python train.py --bias="none" --init="orth" --init_std_down=0.0 --beta2=0.99 --schedule="wsd" --decay_fraction=0.693 --max_seq_len=512 --doc_mask=true
MLP neurons of a small language model. Each row is named by its layer, matrix (gate and up: input weights; down: output weights) and neuron, and shows model dimensions 336-431. Each number is 500 + 50 x the weight over its row's rms, rounded and kept within 0 to 999. Numbers have three digits each. A neuron's up and down rows have the sign that makes its largest values positive.
Before each neuron's rows, "fires after" lists the tokens most often just before its 100 highest values on Wikipedia text that the model never trained on.

fires after: " |", " s", " a", " f", " (f", ";"
L7.gate4:525534444529474562462483450518460465447511507462519359556490530489507405487581446471542563516565453571483555573415454531446459485548469449508431486561601483438442459459572524352520439494531439570506577377547566525561474472399517587403510503511407519450545484540545538564504569552398437469
L7.up4:527530388578537522488507536457538451430539358535542509436391472534456481506572512463559591410531597495484459500542493519627488400437469510511476560475448488461441490508551456487543492422564427460439449472513599564512502516570444560566557520434542489553500426520535546601478488573608491464
L7.down4:503475436520452420533526490553551496485490446559532504462475485580484563517553537568520485442479497568498423518541537476560467481434508531538406451432444488507529487443455457472537434483468480553459486586549594517509518450496446485583563514447506485499541460485549518539417430566570476494

fires after: " G", "K", "uk", " k", " K", "O"
L5.gate343:574479528551512581554481534536468512451533483491509431502528415500410527557454506494461409543463608517444492525573556441406467505552536460507490476476516524429453517535556514447519513446525498599484508481505465441504496501504472480408428490573507539485508571467489503614541507445369440529
L5.up343:493499589504528444489441499532520518495476474541538579560502508458560627427474518505467441550494506514386509541516443604401540611526446507469558551588506501446477532583522445491457505515582529491594493538553427498531516554499510419480424556555583527524478494441476550581500557411625507550
L5.down343:463498513496652494432504553538539542521465483520556494532449451549458571415480476514475387501493514490374542528508442561518550565477391551459464569590529635473469486503474485551460452460485546444512548457548484477510520400428444537473435536567523574545607519454534476393502481482521549454

fires after: " S", " D", " B"
L7.gate127:514463588479477552513453464484566404484510480497497458471543546508522468693498494480526483527514445486471481557552588487519489399444378441643434455434498498443459474452484388515503479475417427444559495489509551538580476448507495559505460605510524487503478429552512509512453552453479458475
L7.up127:548518491505469461552539590504416438534563439534531531478496490486513395536536608592504424456547542609481502489472401458487419415478442515448503428449454535523488418428529436616449428562539377503576442432463532424520455564529504502589495510414443499525444503520486450466555480476542598453
L7.down127:438501494525483504543418452487467581558573495492514450500524454533458491548477515511617426499471418557506576519369476541520375441497539437388546485448443603508485535476542376489498506526531447465559582501505514441579515399519550510534600520438531491551415595517540463492502504514543474468

fires after: " P", " st", " St", " Th", " p", "ch"
L7.gate1117:462515517492484512418482544496463498534481483461595494464480477513424512539526503520498481457371480500445489426404513516517544445535439569503467578516535455513583457493434522524419545522447455502476442480501539475426579488439528540483448442561453454496554485551437472518498508511609499525
L7.up1117:561516456583539463485478503472506479469478475406592563469441477576516557464586575538525475477512494543548473566463591479435476458529481547541653560521587555468542560447448502517470532484521584521516516488583500579453471506512491522494501465530479581518470550522439457426498473482565559449
L7.down1117:559572440495531473522478471455502635551540483536503534541495480547553540475555538595590521425507434545597510520522451457496550493433461548523522527491532551541512489448484471425481490455489542423407556500485502533590629567449487494516651496452506508522457467497538457461520381379518564505

fires after: " s", " S", "S", " its", " his", " was"
L7.gate952:481611527511590588469465504506513482499540563485446454546462556553514473478497421508565508528452557544516446504445589438442490533495506407621463543531511481517568482510411560473520528529572473484537585466511443544490518476432489619436587530423483561563577531505468467516500505587448554514
L7.up952:538442516467589488539517546423622491537435502496508523502473465502538552547551440458602598541485447505527439502511398557501448516509509545469435608492611483564452483483462481512498479459479490361532491537425418440430608548425496465473479521467446512465497457510401424498482546435506475442
L7.down952:471489503512580476511399449463577581529501573512497592441419564486463451526556415481487469631436494484458510507541450503546514487579543532478533571513451512525556425560444499593557553457496515476502543466536452447462555595449441548428553463443551522391444430510413425544507573393469526466

fires after: "\n", "ot", " ex"
L14.gate1091:568481463516507458483560426510577518614490496518521496503537515505477454492551573551534471471551441457532543485492514446420489482439577444610564513495676497459546504533531536483567443454556528510532563573551474518552540578499512518532642569400476587517541551469424490500461429490497496462
L14.up1091:416496564568316474517440489490565510534574493403426440603464540457528439371518453455567543516467446609604611603480533522520433505416390501511481477543463471502461485455480515483573580478529494533496498487479591495510463522545571519436451485519465533465444478406477504484524450454566453544
L14.down1091:450536397535436480427429523482519430596497467527529536531503531393553529511561517510501422526570579478561456455561462562544559512454597449545473391580597547576592555520470602445566485548528465546501428557460449503497572423485501439487577448353441504531525458400580473411540503539489474482

fires after: " B", "B", " b", " V", "b", "á"
L7.gate1173:588515514468332453487476575471442480581426539516570455537477543501551504472545530550473547585484431438484448488506513582526541476504541389474436483467506500559437508431431479504461503519556539545516495572474514506366535453450423521620436441499510498485556468462563545467483552485465501468
L7.up1173:486479534656457385483409490546514500478539499483496518509549507564564448436546551500528464493482493424476474577519472423497548423479399528535468469471412512527510523511435482497432462519571494545467522521472548496459476554487620461475522447455509442467532465494556508551449560527533465545
L7.down1173:495440600533460500465466462563403702517559467519509594506554489487577455491459452510455475478534428509506528559591485506484423466496463525425499425430466592535520494492547503582448466449526481470532464515556454403595483490491518494508501508552453528409504495405549598440500504449493495513

fires after: " |", "O", " 0;"
L5.gate801:499598603505451376531559458557456445516544463510477370526496628467532498448479531432494507488557537598433489551375483538505559556497546435567514487475450410533506475441405426441443540530471447549421405462545542514528547491526545459536403388512531457507570515519514491536443557571549559453
L5.up801:509490570559519503563578472384508499528448508451530467531404577417479397474497552498460558561479435529482559558447437600480547473419580501410552518542610521474608523504547396477552604560468489534462519497527549519494431500517458483529473417435536476468464542393471426512531483606547455480
L5.down801:504506477493535448504480468507496558488468518452493341567450521462617432432515552521537487597489492531454460546397508514505552517450590452479594475568490511458573559496405416518519568512516489573421483426488535517529513537497581450450513442498559538447576467541514456457481532533534526437

fires after: " K", " G", "k", "ymn"
L7.gate399:475516478450434512495431565575459514410471490447483467581593515551472605552513486546510496510527559510617608441484520501454510525493478462561421504451520600516560455572467506533565476497446548504507520523469506470534454493538495527423484420443544519586586466405451568466435513454527524508
L7.up399:452558463453435473529558554520415507469559589571508450496560477469535481508459525456416549563448466489519545476486459499510535521487482534546458496439460539559461420460549422506522514520564497457470451434481490511451422461500462499478624422542535536495452477464454500515544518426524456557
L7.down399:504510471507521513492476599639520501475489480497572505501516511467522459427452499556454527433511533434511551364486507521491483563503588509578484555427492548525549540519562501484558467500556502430445454498550559476467438485544532472581494497384534493454472423509472541490475484437478612453

fires after: " |", " -", " "
L2.gate281:461595444367619469522526423431428546594434545468543597539458550403495529518500443458497550529415541479441466560555383591491524517479542480571475589497522530486428482483509501443559485578525534620493526496570524525475557513459570539514429488498508438456459412552540505523486508459467565534
L2.up281:538524527476468457489526498509549497481461457473590482516532532475378517466561443541509525459561522473571497498453478527440450559554511405432473533474531486420455600478597564538484456394486530448553523433456512577449549525586556391417453600510534493498526429482438531515479479485501427483
L2.down281:461492505546529515510457469516463524481457470529537521526474555507470560508543429470472486548498446576470547479470441500462515510457540494497472496471525513546454523454554492496531584531571428585450441535447553493522475453470553491521549497515441500452531497469539474461459484561507417479

fires after: "ch", "b", "g", "ig", "arg", " Ab"
L5.gate72:456441542464564525530486429454508532568593514414432535469465522521429468478484527561478441563498528569466513473467468527524452544475500557526460461412533453447449442464554531470551559531527472481506549487430517444448502544616551506580461498505580470577438414456610393515510503507479442545
L5.up72:533571471535526474548477459513422455463480528580372503588447514452564463594520578538503596473367479456462569512532533516481472469439510563526507595471554488458526502536519534498462407495504460538459539508545516430518617482443454385496480390557524442498495528474405455523486501476475555554
L5.down72:548506464557403512501527499591451745522536478576571439548496455470478536556478429473532521550487511595552475534477547582424464503499534438562511635493591555585471599582486475441536407569516452391557441538577574516494515477522463545486497447514503510486545535463485453472457556477433491473

fires after: " Gr", " Ab", " J", " R", " st", " a"
L14.gate408:520502455527484518473527557510488516437434582422534549528486519531470430461424566551488450461467483565490470425421632507434419539440487564531407486580533592485543480513505440516410544514454534437506510455502477588513542546466429494507489532560490528518555603516428540466489635512525499493
L14.up408:350415478527499523541524537449448531538560513437426490511519563554483624441525521491581511458593420604470446489424440499518544523505543523504578521528445549639564456439544531472406465466523569538470516484520617581501545591602578455477511464510554453472388521535565452488489497487532433607
L14.down408:536516440484478506504464565529514721447450479547554545505567450515508481492403544509458487486453435519597433435516494485488512471488497509497529446436542510554527563501513518523446596399498505509471563502429603493499533505431491487469542489566395490442583600518605576418466538528505498481

fires after: ",", " J", " P", "s,", " Jul", "ar"
L7.gate496:500549459367571475436503528513531470560603504474485524513459529524472545560483447418462516433578472556539504538465481502585401471565473531417442560543521491537464536494355563409331432456443501562568532506538528515480515426509485518507419516482470575535474439562451454507481513446460515544
L7.up496:513528533504538544506524533531477503522524488464557438453519487501480472477469550437493517419509459407554440548496472499527540461458562463540530499503458522476486580557521617486439488395526564638460495431452511402453542459625499487535562526595448490456513434560547450502456427442484627450
L7.down496:597450463503531427458511427498461596407454574512476463465441494420506475495468507519531440534449463453427503474455476531515463492546486479509590409511600450456503525444546443464539473520557472491471530459436509516520565547579498508517581477503445433421535501500546596514517494517495583420

fires after: " N", " I", " Nic", " Y", "ost", " n"
L16.gate1122:468494440503470502533498581528565462500538435438468491496523480495489520536434552435576533398563483442457440497509514517461484529544501402506426494574541501502572507502514544492539449487462578503522488425504511529502486450497551575490495461378524458530484502570567515515477487620449530554
L16.up1122:517485600516469490447487513578439481525462521467482471526448496416474450531488564382527560528473459435444529519485522459416509444579541544542439430467465432544543475511493548498507532505575505461492365518459550463462528443481533531462413464613657448428457623489600554636498493408605523453
L16.down1122:469572456430572506625436471475562766507448523442523555570525472478497496468447457452497534592509479542531464526510518514498628507499473490455400441452475471443468462522502565499513539416453476442543424511501528458439522502492452565563468517516417465526480513566522476631500496520575531480

fires after: " B", " b", "B", " \"B", " T"
L7.gate722:420449490549445529504500523467429447453497492417470455421401527473554465491440644545504471546482526551494585474551423488621489455561458416350484535576509503433519512473504513519488458471517518520564413480483446436509547471529522463452533521521469531542497553423550527531566477479523443486
L7.up722:450479517512561471504557535502508490439565449468425514460434466455443551485554484621555548563496506557527472528381475493540673573446609481484469538471539526501487509453461468357509545557553450388423491459470494414418521453525511440532487526526549596480431466465495560514433571533536450480
L7.down722:430463492523500557537454511484498704553432544439438486442438424512461429456464450528502571559549543542493509474551418526552493443513580518507444460567486491502514564508533511451496515465478527503514448452534447461454563476470457453544566482446430436526520511371530512458537465506598569481

fires after: " Gl", "ud", " princip", " Par", "und", "alle"
L5.gate1084:539618468480506492497470472509469499527502492511574490542434493502449483467516447498595455466435459527476427540447552496500462525600571492501487445511426403525479496596458497511595424526448496496538493529486502538493558467432584448522492421560514489480486491572476428603515386511570569397
L5.up1084:499526556467494458585446572490513489502535589442563493500517489569506515442525539543578492414510461467425443578525458447471476511507457622528492398578463540529491526504467487449534545453400560454532493544449561520396527477451580575498489577503509524454406474434500526457497511501531578464
L5.down1084:525433512515546530485553520518521531398465490536484483504461538479538554526603614548450518502461497459562540507500477565510595430549507454440537595524529471567447553480567515523472511570563524544494552556548478504424556560515498498451472484463528467461515491516529436465503502443440551543

fires after: " is", " was", " were", " the", " as", " col"
L5.gate130:465499482483494443479481466551463534561501473495503523443457638559487546594462411467460490488462477457514502558481445403473426544509533555608522421565460489498532470450451519483497537490455526509492482503513576489544586480529483532533471449456503558517537535466461527547512522438497535421
L5.up130:439540507453535442481479523522499526538463550557550507501473530532476490485471454491450497525484442418512409451484500519487402537607449563463487501488514482549556517349531503473469417529508471545485460480527504591526536481427543460545521512423462468470452547511489448548550432475416497581
L5.down130:507505607509487551496451401493475501522542509409526537557449461532552548530482467469497463525449505498466503595535489540528468588518454464570529557421471451611516541440440573547509504469455411533489538577531583497525454566545574575454478512433534479416460557499458523572496488527421457510

fires after: "\n", "M", " made", " was"
L5.gate745:570464489548560514498446653571486444485480450562479480504507470508488481525511422504456509555585531530551461524477526468451503416564555504559445514451426503464481549475457514461413467418507543567524516457513459464497593457479474524492534549504500507470546517560473448550472594531508369497
L5.up745:469445565474426496446470480482472485511484456411422484421435498532536477427522504486551461445513424443463583533454540538506443482520471421480608527529495480478461575546600528376500479397575509494473452623506573471533498497602502519460515546495430441523504504494456456500526433444489471444
L5.down745:452470494482535583475480505445484343489507472512466506402454536461449480441569481548483457446464374444372585506395567554495527438554431464519507501538415555552426485489533628495437531455548418471491548608526535483484407479603494476409508450482454425482518538416449428516525446491490563518

fires after: " M", " L", "em", " S", "==S", " Ch"
L7.gate884:480553533459503490563369581626472488426419511505469496608536570480445445520541543570440538473562491483517536503570472526557383358463467522500504533447480480551456454428512568547458458488411503498502440525460503472554517418595580650520544518509525500537509448542493430492446583461508450467
L7.up884:594424507480544502472462568465528511422520599499426465454499472457569600522535509512476488543563555457508457488483445429603541497480498534411489504544580459444499528492547513531421524409494553461501498487494545442447554428546534466483483502483553427488588541444636517512513506493462426455
L7.down884:447533502384489473466515530464466616536509515566463570526564477483505548525456527597524465477579436522431536527477451471499491476510554465392451511530534514561495512464549551511483594486481449542548355403521536432531449384489513532550426588578473540578562410477507556429574433482463418597

fires after: " S", " L", "S", " W", "L", " (H"
L7.gate955:519456439544586587549484470578435490474476430478593504455417537535572547459588563466483448516482531472482485535493515531565556450486537444552495491471478500477449513503552519571435435560542542482521532537638554534529503519427474518512480581574570587507520510489454542488497478480543548513
L7.up955:516488477551451534587533505536408485473402490549557520434432511531534475603533593501493452449452466578416489485479440565417504467513598549457524547626459561593483531539483481479468449647478572533518488600515537520530545553502391461509506427497466522494531432493495541467513558462475513545
L7.down955:454596446427446546423512540523606608474556478569485525474511554520492465538518501571501538573523512488501557410413531468457445464508460540460532551479506479482526508557450533481462500484503489581457522478490458511564505454537475489553512581451462537452436516541468476513540423484482529505

fires after: " Gr", " G", "am", "C", " g", "as"
L14.gate698:534470571503652547522430492548427534395412428431546430523542468525527482513613510461548463552476529551546476517564501558381472472440495535600508586537505479503539561496530518533461477516572555386588417527551490341625447474567534457428550467491554465489409454472528477515494552487498473456
L14.up698:467526443461525451518510477483486527518571539518531475470467395577367496531578522420688472448458542397526533498486555512528449474512516436488515557502376474496463502512556536496510576557519482526514472481484498512489490535444513537534492593469570516471478532487497564524429541472554487493
L14.down698:515531550517527513498496421526442553483511497525497566491528431490557515501404525445445522589476508511563419475499548477487512460493452526473545439531522482468530476522514544547497406557520510504508517399613441503493492509526483499484502470465497509504514472457434560503452469573483523471

fires after: " S", " L", "==S", " s", " (S", "án"
L7.gate800:530468480440506436493454582464546468496555403480573525506456662457490483532526485568475611486429493469492481603599432493471506562377536434559508459558449505465451418552503480481547459512492551479535522534545534539395464559475511670453470432442421538555559526479398536526474507524539472550
L7.up800:420497410485545522503502507520549467575554560537548513570535523477490479480481531416521555535551527514552477533518505470579537496508499456467486599522566590417486523503583553486534554503555517561537540544541547448549556449498488574450506483500482478461478415444482481556504507529569492492
L7.down800:459502436442442438513534389485515510522507522469508457501467494445425505510409471506488537531437494402444515527480593426537554523579411561483512478499532512437482473549544478513584448481444389497503487546603581513502535419486502525536570448444474509521562482487466473459491485400491513535

fires after: " S", " K", " B", "j", " b"
L7.gate1146:490489514467535435448533608525414574522448487434524530498462528507496484549592495544496434531555497614474502502431487532516565501490488393498468487457500449453411521483509459476511399444479528532468475407527475528477525563553478578451488479560461499471656486408579477476511508518480560452
L7.up1146:544534522552493508484494531474530514515615503512473551495484547572481519527467519605500584428536469479562483608514519524535498518598524471566444466425474466449542489394600428478405535479511610459458515581499423445518569515437475525459531589482506476470524480454517583460496481509521507460
L7.down1146:475443505502466575411431475483433492421536573477445495521494432575500647465614446589503503465512454610562492527485524451553455506532439517464520509461505471443541425528599488498467447543546518533530495572462413468472528453459473498534558538447445469454508507403560499521532489558490481565

fires after: " R", " Gr", " U", " Cost", " (R"
L7.gate248:608567445516561592524509585610583551526374429504460532548548549531462450499602561523523489413596413526604530530482595432526479471476497503540504485500471505417451505546393530527523432515484413566574516460495554489413409444551499586545572543623500483489538470509483471383406511493468469561
L7.up248:549523491522561464549566512553456506540535495509487551529552491494471497547629458562475519467534482604536461501442531526491422584490547485576496441561521534461479430494480572503521552476490613547547606493509511482539545535476462508495585459489469440440429561453512489518403547462473448546
L7.down248:519565548568462450467467501471479605527464514484538425508428550625580420461404521502450538465472588569480566467436498444493493491425456524580542458512519436550493494510429575518395511435487486602494545486542522543480539474531450448523503548456441480513595581434470489551505520493480520498

fires after: " El", " E", "ak", " Sk", " R", "rik"
L7.gate1234:575528427479495511442470553527543501472433492475518500602450600496577547533468551464586498511460566554443533557517518488459534508527469443448517511461567528509527560537508496397506503501555568500473561492457503504546581437482544449488527445534520586363499503423529520520430515499495557452
L7.up1234:466588585483538507486550405489490530457438564440510515451546482584562549530491570418554510510463400556484515454507536519390518566536526489538385501470498438464460510471582565561519502407585502520494509465429445480611380529440498520422551574501524439495480469485484531463496518490551649514
L7.down1234:553555608535530506512605461459581487517402508467549570498484512546472583459557527579525550450508491485471528483413492530444376457474508516567554444435525572403521623500471552530559543432456500469445540458490484576590483530484443517564632495504452342478435495473480501431458476584519484538

fires after: "\n", "or", "B", "O", "am", "om"
L5.gate915:441482488456552525473441430539496514516518524454423495529409361493470519427545470494590485492496448552499469485548586572437383462463347456499441490513410542512453452523516483562451502493549478455518380460439519527459472592547434448450467595421470512556574496569457539444566499489527518543
L5.up915:469502486535504541541551426513508414578468574455491438500509514446535456403579485575495518474455515525574559515569568416494535479431466478494518514404467526520444467554451412560523466438573417553607531464458515509638555500574536534472425477527526497516612523471481468448572492495465440567
L5.down915:424552557478431560476374455542476752506511558489481517567449514506583460507498625506480513463403532526521554557431476478479526466504449542481472422506461505441513431487536501489432420498446502618457567477592497498469454530465493489477599520521453445476514469494561536440452476540510515559

fires after: " K", "red", "K", "intend", " k"
L5.gate184:577501493559579565334476559566481549567417467524512462519572500641470555472489438529451458499585530523459532481517385442485456534485452497572575482478575495556514516552523493506507442487495474504464494576564531470407509559489539491480547419514460502554544425498567475586403490557564500506
L5.up184:515507462569477542495458507407466529480602549490443544574359543515439423545605500453550484521546536508476478494556576453450425501412466469447598457399529542409441546532516456608500535469512533508580516508436559606479572471518472566454555451531476480558489613443508501540550487462423464536
L5.down184:525513544481508507467554464493398653542391609568475452512506511468497454475463460500558466556476515447463536474580616503465521500452565541532449454473596519463540464486528513444565376514524555495532467564485493515460548493444565485583507469534548416531508404472554554518525570463578450600

fires after: " R", "ost", " St", "yl", "st", " st"
L7.gate150:520532479431453502454435508537471496513503539400499449538460516367501503482423512596496485506521434445602532537419512533478533468443449439501506484538522545496520407605592512484525480540473474583451578547410512492597448576389577500472493495447439508546520520513454487457418516491541502692
L7.up150:477558442616523465651490539502425471467523465528432518481442484555451543484479460512437442409500416479408522540516492467477437560501529516536538447502530458450454437523531592577503539504536567544533481503565505519406434518514519545484451490476419501505481493427418549450468456503471522565
L7.down150:484497461515469525525596508522463608432499551537611455563544436543490514511586502566581488494550516477421410436457552517450483536535529510528504537545564517530482476501575554553538572475494538519457482468511499561481569490571562491491500418488491510448556468375524541450411482483599329585

fires after: "\n", "|---|---|---|---", " R"
L2.gate1334:526497474574438402487527511480495526549524476467577502489464430511469572545506533512457516501494553512592536482473522508475504498533439387487464589554410504460462460604500462404597497424539442565474498480544449442498451454467535503434546469490485471556513498516539503490618487512496493490
L2.up1334:395524487566492419591436497500479444598517453600530443446458493516460547536497487476392597422522561511576485610515443464556558507546507514488587538511402487545471478497480545467413482568541639488571526488596517539448439484545569484510494519443466489504510430483555519464513492484440505420
L2.down1334:457528535513432486546471491514463803553526513514383526509532512543446533449489554527432411442531494560523502561491508554503514439469516590458521509552555478566524552476490509553427521508529499499458478519506508549456482581464486459425487495495408484451566485485477475581546514436522527512

fires after: " K", " G", " (w", " g", "ud"
L7.gate519:447595462506526606456441501450519521544427438509450444609516514425458486493501454489543448536481500520448528563475503576528390469586549442547497502476482489546526518478443575408503499560567528490459492470514533503477582504501536547474608449591539457460490554570474514547517583463461502454
L7.up519:566530478493463490566488569459543539507534442463417593572397546371509593531570503506496525500518594493513562570481535600429534526474494477454497482496502503471498493585504391438520514442554539561499337496500449496598508506504524550497441451460524466429502482512443507470562540549501617552
L7.down519:548523508511575558531503514489582531519478445471535552451509483414532556493449555511409381510484569511643517572469475536482466537511534491455554440508518501459502534537542454505536394595410485518455411441450435442519478422500513565501480519560486498485556464579444493432649473521443592562

fires after: " Gl", " Fer", "er", " Pal", " r"
L16.gate89:457503512419528548447583440501419438420445433396443546536490488412458517557528470537509460540495509483493547512491613430447525458461474457491509521545406507429606506518449520512556457470479580536536479520490466392541510490439522519496491609455491480479547477454397518578420545562456494496
L16.up89:573528482478537489511558486515355462509574494547437500522520537470495612560481554482466384542513412536465580572464468437502495475544549515533514597591490514580502460523480470577580471506417548618509487543510488500479620487454558560527414406584485439488544512555476539489527517488546499412
L16.down89:605465544466509453498504528493557607473573455473581521468507513440385452628466545494505451589482446487551449471461507427572494521506567496417556548525509515490430518581478540526543467535525489424524574579521422432435533516545499540503464520558522536481475502504447530554463387442549471565

fires after: " |", "|", " the", "ar"
L2.gate148:517464501477535490456510566537438498515498458515435495425488520424556520444449466506448477557499525521468501564429582504622497510472452543508546482433521473446529561435456507444570513472515568449532497547507564555507570393490519590494500446539388566586575477522486557421478521467494429433
L2.up148:564487482476435501569577486501418559455547483508520567484481491543525458430493476429487505534516535622485594441503513536463544535415483515569572552508521448481531551549525529506508490446587499615436467536505582516528614502426506431571551663527483485490450499438458420496579479563562583546
L2.down148:457490529532459403478508487466486683497518475540543498487537473504515407588553437531445440499519534581459491499573469400434453556454587488541431521588529480439559416470425538492499553529445554508563492525510500418498527600503433522513557555507396507396516557566563494378584518520411539587

fires after: "\n", " Sp"
L5.gate618:453383440606509477510556502512477491516499593508461469502483391367604470484511454525498434471546505452496358475517474467560433445473441481471455453517548576498592587501525484382399524424567530541465478576499481445543538525552508602443484467552444531519577456422560431490483554504533432584
L5.up618:547548567507474373481427495538454439562520506505559447604534538554400456496469393518522471457598496493497539484401606518390516594563498450502584405481440416480414597351444472499450530501500511454492471590491486462523540450563443479486465499459524573515455512507469521518483516528506458480
L5.down618:533508467571511589465578488526556249502414545417512456478557446434597518512551504483481469462484489528430421490483537503464511528423513459488545523463473513415490535537517490430404507561563497559509600500523491489475422492470480443467545507530423492596466432505530558490458508544482491483

fires after: " |", " (1,", " in", "s"
L7.gate797:590554449470438568452498492531528507610548499454496484539515501564464416531423509486597514531573534570504499472494526465461470530407563400541461509639515507513489546415523516541450459526558480527546442402502485523477522449524489532496503488534557399529484566518491430483568538550508502535
L7.up797:458492495476502534469544462467552480468501540486486490480568496487510446518419472508551455534566506567530490514603531592454434532420513509540477567501566475518509493488368540455544454520538477507579457435500431502414516524489437539524457491454482482492462404464449586418523531494569466528
L7.down797:534403486430450523443616466538468265588481579484475553554550523540516496589419525547466398556515499522459455476485537373560503580508499502541541492599574591505457531495553396531514546517430442556467515439477517532447487526549514496510429538568572533470553479509497569516532472473548509510

fires after: "g", "ac", "b", " Lang", "enc"
L5.gate496:512497448473511464440608472506517469503486383444516462475479463535484600489441514533544456470405436427542597574587562531541566437421505513520439492448495455476531484552391516492485487505484492489474487429529494449476455456489466424610544478488494427497501493480543489428433496560516425548
L5.up496:529455530540436476424511490503505474550538441530581452451486374534483512572504596590469470657478551513567467415503573385538507479508573483571553541507389500521525506570448486529595455503433491495453465555542517499570647439511483490461487597544487467525469504545574478481414511577482440495
L5.down496:522458440443478488459496526528402483460489487542460428526561449521496482519585556476475502516460477462549535516427477523485596488485515518543425472488469514562541483548528473569455494454505451517433510569439504512472477555518469556514457517505412536489509566480557527479463536533478555452

fires after: "\n", "A", "C", "ap"
L5.gate1079:524479520409478548413547406484518528449446499514477435544469565535615410556446446486472510618576471524519520562496529541514580461478550455482468477464534441420461613422448496490511584469573467484486522531589444454399402501575589503519508501558518598559485517394499483432494562507600450511
L5.up1079:448490505528547444462475499516477450473451441446479482508507469467473508456537537506477500494500445437515477563501529484454509521547590453559539462383487539410415508453523518471447502400472551442483483523530472482635552558448569530533590541529485473518507403550372520526555555583493555433
L5.down1079:559485557470536513504492516509480191464531472482462540523558534535473444499543621512506444535530457449529479511529564391480532487427560506466501526494487427522367459541450472491531551468437531520566425504490466526588557426467473590414583510442417433587526414496498441525577492612500580528

fires after: "\n"
L16.gate950:602615666579509511459494529503513445520470518456486522537538594504507486540541455444464525432526545505520510486488582512470510460523495482481458459579491466520441555409479481510540451415502518417575483525504489556443571510523515495339360441520442480545533576438434423535490516472529461564
L16.up950:485466584561443424461533521461484455472488505496652604436418518442608489477486492536465520544417528435482463468620407505519432515511485539451483437582521487533512386495491537458564571475528542530497554506443515409553576486542415598523584450510496476512527556505496488546612552490509444399
L16.down950:488606480669529470470457542454498417482502538511478558600426493619455512488498454420488398396487481476499538389512495492485516481638519470521462535499498533421472572575502567471555439483508500497454430445496565555491499441532431560491429459480493444517522534540540559476523487455542450534

fires after: " K", "ak", "K", "k", " k"
L5.gate650:516494557535464464550425545504483453529592514444547428598448370514524537576549525573475459473492473532489511499466419478501526433544503421533555456398482528479523490471388548467484536477544409538389491525404416503491480520523512567529615528489463513463440503531477515504515479452635595549
L5.up650:622481513460476569507445546421505502510510510499545520488541556565498489421447524520470527475464478520480409445559511497478431510463441422408511506489544499462446547431537549507391495356518626504542454523483523528394464507495453577419526610462392559631541478466477522496468519539534507592
L5.down650:534515532457452448498398444522423549414529554497503497485516502584543530461516527425481472519430452580459528462551521475528525561487466581516422336457510507581575507527497518480556450472571508508533508568489461518457554458506574497484583527525537560540552445475580444400489430513532561509

fires after: "\n", "el", " Har", " P"
L14.gate1199:534610499526508466468521571488470479557528461450423568497498426466508472489461553560581487473444441563558465431506593496484455478521508507586471499523454473505515483525515556476543475422543552546520519451565431516425607548514555476367507507400507487596459487445437460542488457511508519543
L14.up1199:451488530430386467562444497486514478536472426496576557500418467534602434455527444494467651455571457461434520481475461491441453486523482441534542473542515459441518564456478521442389409524529517485571473465547473471435429579461580498509517526409564498438513548418550407482543469527528488518
L14.down1199:521528439531508495503437465459542435480511534558496460419495498533468416550477586525445391474496474487521635491452413546378524401544521487461510543464520487476452471460546536440509546487516519607448582624604437494501488480568526497466543441494504534545556435555507476414498600594537501570

fires after: "\n"
L16.gate1339:441536501565509594441490505588448515528417512451525485480437509515467426537470576476533449508497586502417523446514503465439546500508522451570508503494546517541443555480434510467547475417582509484551473543541563415443456505487474427465699512367486450515451531524465386665522507509528491537
L16.up1339:470494455542544548563576477450475456446479455514523443558486488446548501523462451466486470437412529437526381465429553490522459443618512514411551464524549429540548525459469519474604531583524410435495434400503509472440455564532468498486510381492476425550512539387538504544530477501502481557
L16.down1339:508518472571444442455507525514510297563526574532510529500375530514561472564481527439521532524528529561486510513500497442454508507544516476599486428496467500517495484490487469440573488515545503481590499515461522455527418491454409385481578487549529521506533480610478502528592503491455523453